config = dict(
    n_kv_head=3,
    head_dim=64,
    d_mlp=960,
    norm_place='pre',
    norm_eps=1e-06,
    init_std_qkv=0.0966,
    init_std_down=0.0102,
    lr=0.00638,
    lr_mult_qkv=0.7,
    beta1=0.93,
    grad_clip=0.5,
    warmup_steps=0,
    schedule='wsd',
    batch_tokens=32768,
    train_tokens=165700000,
)
MLP neurons of a small language model. Each row is named by its layer, matrix (up: input weights) and neuron, and shows model dimensions 80-143. Each number is 128 + 24 x the weight over its row's rms, rounded and kept within 0 to 255.
Before each neuron's rows, "fires on" lists the tokens most often at its 100 highest values on Wikipedia text that the model never trained on.

fires on: " and", ",", " after", "),", " before", " until"
L2.up245 [ 97 157 167 114 143 102 115 151 127 126 168  96 137  85 119  98 148 128 168 139  65 105  79 117 106  85 142 126 109  96 208 102 122 124 110 144 141 125 170 143 119  80 126 145 141 103 114 115 155 136 126 115 157 139  93 116 112 101 134 139 111 125 134 138]

fires on: " of", "ed", "|", " |", " ("
L2.up521 [180 125 108 184  99 149 149 115 153 131 143 156 137 148 161 105  91 163  87 132 134 103 106 124 117 129 137 136 150 146 137 129 142 123 161 111 145 115 151 170  88 132 137  91 126 109 105 146 127 118 141 174 129 113 122  96 136 131 100 118 108 156  95  97]

fires on: " and", "ing", " the", "'", "–"
L4.up681 [112 144 112 138 146  83 149 106 103 132 149 158 139  79 155 183  96 133 102 158 115 143 115 128 136 131 135 158  70  76 177 135 118 187 120 134 114 120 122 131 122 116 139 157  90  95 155  97 188 127 122  99  99 123  93 159 175  98 135 110 138 123 145 103]

fires on: " of", "'", "/", " (", " on"
L4.up268 [141 125 155 152 120 137 116 139 136 180 127  91 115  54 118 149 170 120 177 121 114 112 132 109 151  98 109 116 135 123 138 151 137 158 100 110 141 129 120  88  85 131 165 113 137 164  87 111 130 124 151 111 146 122 127 119 148 147 178 148 125 139 116 104]

fires on: ":", " of", "2", "3", "1", " |"
L2.up179 [146 108  99 127 150 149  94 159 122 168 111 122 107  99 109 119 110 160  74 147 126 152 147 135 107 135 139 102  90 158 134 147 155 155 112 102 157 118  88 134 142 148 107 123  99 134 146 119 139  94 101 121 177 177 110 158 128  94 141 139 121 161 139 136]

fires on: "),", " of", "W", " to", " and", ")"
L2.up155 [107 148 133 138 109 146 107 183 125 106 128 147 152  77 124 150 142 137 154 116 129 126 131  87 121 127 142 145 172 100 110 145 117 106 155  93 110 133 128  81 163 140  87 130 169 163 101 114 149 148  74 102 107 118 142 137 134 116  71 132 144 137 101  99]

fires on: " can", " are", " may", " will", " would", "-"
L2.up502 [107 104  53 140 137 103 151 146 110 103 159 130 156  90 100  63 135 154 143 123 146 129 162 119 148 116  95 112 143 120 140 129 146 112 147 136 100 117 118 111 158 154 135 135 142 112 125 112 136 122 139  99 151 164 125 142 103 130 125  92 133 100 131 136]

fires on: " and", " with", " by", " has", " he", ","
L2.up260 [108 151 120 129 156 127  78 126 109 105 111 141 140 118 125  91 154 121 151 106 101 119 113 134 136 100 140 143  96 175 120 120 128  94 102 126 127 125 127 180  98 120 101 110 136 147 111 103 147 126 119 135 137 152 129 123 118 158 134 102 107 136 137  97]

fires on: "-"
L2.up256 [102 133 158 180 109 118 149 121 103 118 126  70 154 110  73 116  78 149 163 115 138 125 146 159 132 111 110 112 127 116 113  92 139  99 128 121 141 115 152 143 142 140 176 129 153 110  96 168 152 160 103  63 143 108 130 144  80 139 139 104 179 127 128  89]

fires on: ":", " |", " ", " office", " Website"
L2.up879 [127 100 145 109 150 136 126 146  89 122 135  83 124 108 127 100 133 152 140  87 142 110 116 103 147 143 123 117 109 138 109 110 127 136 130 144 117 107 120 129 159  93  86 111 139 126 138  65 104 137 111  94 125 218 139 144  94 153  80 124  85  86 108 113]

fires on: "s"
L4.up591 [103 138 155 115 144 133 171 108 103 137 115 113 173 156 130 116 130 132  97 102 101 163 136 118 151 134 173  89 101  95 144 111 115 128 121 126 147  73 158 153 107 170 109  75  87 140 180  77 136 125 119 166  98  91 123 156 131 127 120 140 115 118 115 123]

fires on: "'", "cre"
L4.up876 [140 151 114 152 156 146 186 104 115 144 100 119 152  83  97 166 142 152 110 115 111 159 142 110 125 112 116 137 112 103 127 157 139 177 120 136 127  77 141 131 102 153 200 150 108 125 115  93 131 121  86 184 141 159 113  81 136 109 138 129 143 126 100 121]

fires on: "0", "2", "est", "d", "s"
L2.up858 [132 117 123 151 122 104 147 134 127 114 177 125  85 141 107 172 119 147 185  92 124 133 108 120 150 127 165  84 169 146  81 131 105 203 106 117 134 165 135 100 139 167 142 116 115  84 178 115 149 104 120 105 145  80  81 174 105 105 160 100 163  98 119  84]

fires on: " |", " was", " were"
L4.up346 [145 127 111 129 195 113 117 119 127 139 119  93 131 129 129 106 135 145 123 118 109 105 135 157 125  96 159  79 136 121 114  91 139 125 178 142 133 103 122  68 160 104 144 159 136 153 122  90 150 119 103 161 155 127 154 161  97 146 120 138  99  92  95 145]

fires on: " and", ",", " of", "il", "tra"
L4.up600 [127 110 129 151 164 140 144 116 158 121 111 140 123 105 132 163 122 122 116 137 141  91  95 173 120 119 143  80  85 120 142 152 134 132 126 127 155  91 194 155 132 143 130 147 175 125  87 169 108 106  89 147 102 147  63 144 140 124 120 139  95 145 141 141]

fires on: "ist", "er", "2", "s", "or"
L4.up201 [118 173  92 141 110 161 139 107 101  86 127  99 138 195  79 108 105 132 139 141 124 129 103 142 120  96 142 145 113 128 135  60 103 173 126 160 135 124 139 114 121 153 115  84 130 125 171 158 136 102 105 104  94 112 116 151 135 152 148 119 125 163 127 104]

fires on: " that", "lo", "fa", "com", "fi", "ho"
L2.up238 [128 100 126 103 121 116 123 121  82 118  69 144 137 121 130 152 122 135 134 141  84 146 117 122 185 205 128 137 171 168 112 135 112 115 121 125 142 132  91  98 110 106 114 105 135 135 132 153  79 106 117  92 158 131 168 146 134 163 101 154 126 130  96 143]

fires on: "-"
L2.up780 [141 139 150 151  91 120 154 128  72  91 138 157 157 106  80 167  97 102 144 115  88 125 147 127 164 147 109 132 168 125 103 131 102 107 106 103 130 126 147 164 118 126 165 119 169 159 113 171 177 143 118 117 146 109 121  90 120 122 144 122 141  72 128 114]

fires on: " was", " were", "\n", " is", "=", " are"
L2.up760 [143 124 123 133 112 160 128 117 130 108  99 121 132 135 160 131 117 157 106 108 102 126 132 161 165 122 126 119 124  92 132 120 117 140 131  88 147  96 137 112 108  87 158 135  95 163 133  88 157 159 119 166 145 157 156 160 131 143 127  92 139 121  87 108]

fires on: " |", ":", " /", " US", " An", " in"
L4.up380 [118 168  80 157 100 119 171 121  82 141  93  51 146  76 118 109 121 149 139 127 137  97 133 156 123 104 122 132 121  87 112 142 129 124 121 138 118 137 118 123 129 117 151 152 143 113 139 109 162 150 124 122 130 136 165 151 108 141 114 149 124 131 106 144]

fires on: "|", " as", " (", "\n", ","
L2.up180 [118 156 101 136 140  99 148 120 140 114 122 137 145  87 106 153  91 151 148 102 142 118 132 143 101 118 102 136 130 117 127 141 119 116 134 122 115 147 174 141  97 135 158 100 111 103 124 131 130 105 118 144 128  93 118  83 138 142 119  97 130 164  83 109]

fires on: " |", " that", "st", "se", "---|---|---|---|", "-"
L4.up532 [168 145 148 128 103 120 153 148 113 143 134 148 159 108 148 153 105 153 128 161 180  83 121 136 158 144 117 144 173 139 139  63 110 130 128 104 156 133 136 118  91 165 104 128 149  79 109 158 142 164 104  73 148 133 147 154 149 136 173 141 144 113 135 114]

fires on: ":", "1", ",", "4", " –", "6"
L2.up89 [119 120 151 109 130 138 109 130 108 112 128 151 187  77 110 148 114 119 108 119 128 121 153 103  79 158 150 125 107 159 144 154 141 201 102  78 126 161 121 120 133 137 103  80 138 123 144 111 144  74 121  89 144 134 107 153 107 128 139 122 129 105 127 131]

fires on: " N", "ta", " mi", " I", " ", "ha"
L2.up639 [118 103 128 108 120 126 153 114 126 124 139 131 129 139  79 111  82  90 115 118 177 143 126  79 144 115  82 148 105 110 105  83 169 128 124 121 150 140 109 153 146 112 116 139 128 125 137 148 135 133 141 172  76  89 129 143 147 155 116 138 145 116 178 132]

fires on: "\n", " |", " =", ")", " Hot", " Apps"
L2.up566 [155  86 147 158 129 128 157  98 127 141 100 119 123 110 129  89 103 173  87 143 115 134 125 106 155 180 111  46 111 150 114 147 125 103 125  72 155 105 113 141 129 112 139 120 153 120  99 110 110  99 184 151  93 141 109 107  97 105 127 123 144 152 142 137]

fires on: "0", ":", "2", " ", "5", "3"
L2.up273 [164 127 149 122 156  75 166 151 115 149 126 110 136 131  96 143 137 169 133 136 145 131 108 118 153 140 157 117 134 114 133 103 123 170  86 150 127  94 158 119 124 143  92 123 105  97 158 154 156 100 138 173  89 125 124 128 135 131 144 125 139  96  96 129]

fires on: ")", ").", ");", "),", " ", "\n"
L2.up32 [122 114 162 101 132 149 161 146 106 108 109 139 129 150 122  82 116 137 126 119 120 108 147 110 153 131  84 124 138 147 110 125  89 127  73  78 135  91 171 133 166 135 125 122 155 124 134 140 127  94 160 132 115 150 154 117 125 129 160 128 136 107 167 147]

fires on: " in", "'", " (", " ", " on"
L4.up229 [134 111  96 108 118 179 157 136 102 140 165 141 135  83 100 108 131 130 150 113 143 121 126 149 120  76 154 132 102  99 154 123 155 125 114 133 134 117 139 153 126 157  96 125 144 135 126 105 126  92  91 136 153 133  95  91 107 140  94 117 163 122 102 112]

fires on: " as", " at", " dis", " when"
L4.up810 [154 120 156 152 132  98 104 170 135 117 122 142 165 147 122 115 143 117 184 110 110 124  82 146 139 110  98 117 157 102 126  89 105 123 117 131 137  99 167 129  90 136 140 114 146 108 156 123 121 187 127 105 145 135 106 140 144 115 124 161 113 107 144 117]

fires on: " or", " but", ","
L4.up585 [127 124 118 162 117 141 123 164  99 110 103 119  75 120 152 159 121  87 126 125 146 148  78 141 134 123 147 129 116  92 154 168 122 143 165 150 145 118 112 121 168 122 116 173 106 158  84 147 114 162 108 124 109 116 130 105 135 125 120 119  99 153 141 179]

fires on: "2", ":"
L4.up119 [188 111 125 147 124 106 159 133  99 114 173 125 129  97 159 168 156 117 116 132 117 192  86 129 194 131 133 127 141 117 128 122 140 127 114 152 149  97 139 158  99 127 116  93  86 129 163 146 140 122 139 150 183 129 158 178 142 158 105 103  99 126 122 119]

fires on: " ", "-", " and", "1"
L2.up779 [121 131 139 200 147 155 136 132  90 133 151 126 108  95  94 151  65 132 103 108 145 125  98 159 155 154 146 106 102 103 125 162 153 119 118 165 139 118 119 145 118 116 129 140 140 105 146 126 139 175 102 109 117 121 147 136  77 126  94 132 131  89 155 102]

fires on: " of", " |", " from", " for", " ==="
L2.up347 [156 156  79 119 122 125 139 122  86 125 130 139 130  97 147 133 114  87 161 138 168 127  84 155 136 162 131 122 137 135 134 143 151 113 116 167 149 146 120 112 150 143 147 142 151 120 168 146 134 118 171 115  93  91 166 139 168 128 130 120  77 117 151 176]

fires on: "\n", ",", " |", " to", " also", ")"
L2.up345 [119 105 156 137 121 143 105 115 142 117 103 144 125 113 121 121  75 140  85 103 116  88 135 118  79 164 125  81 134 145 146 135 172 131  69 103 142 155 127 153 131 115 135 104 100  97 175 129 135 116 151 110  83 161  85 142 110 144  98 142  95 149 127 159]

fires on: "s", "r", "lu", "ri", "j"
L4.up705 [148  96 120 132 134 127 128 105 118 115 109 105 172 131  92 114 131 124  98 139 108 138 108 117 129 167 154  90 130  87 163 117 133 135 127  99 127 119 137 148 164 142 139 128 140 128 108 138 129 117 142 112  51 121 100 168 105 147 140 133 151 147 174 141]

fires on: " as", " in", " at"
L2.up625 [142  85 123  97  98 131  77 114 161 123 112 105 148 105 115 152 171 120 147 130 150 179  85 136 130 153 132 139 156  95 119  59 116 129 117 159 108  97 123 138 128  91 165  93 157  99 140 137 151 167 129 129 139 179 158 100 148 160 109 112  92  94 138 134]

fires on: " of", " for", "w"
L4.up167 [120 164  98 143  79 106 119 147 163  98 138 142 142 143 152 118 149 105 173 160 171 138  87 125 108 152 124  92 112 140 127 140 111 149 138 137 145  82  89 106 128 131 134 117 179 134 103 166 137 116 154  84 162  87  97 187 120 132 115 136 100 139 138 146]

fires on: " G", "em", " law", "g", "im"
L4.up195 [132 108 136 143 167 107 127 117 108 145 113 157 156 113 157 111  83 122 151 148 106 161 121 160 110 121 112 129 190 127 158 130 119 137 128 136 142 151 144 120 106 155 113 182 165 161 142 108 117 185  82  97 142 146 139 106  97 158 120 108 125 114 108 142]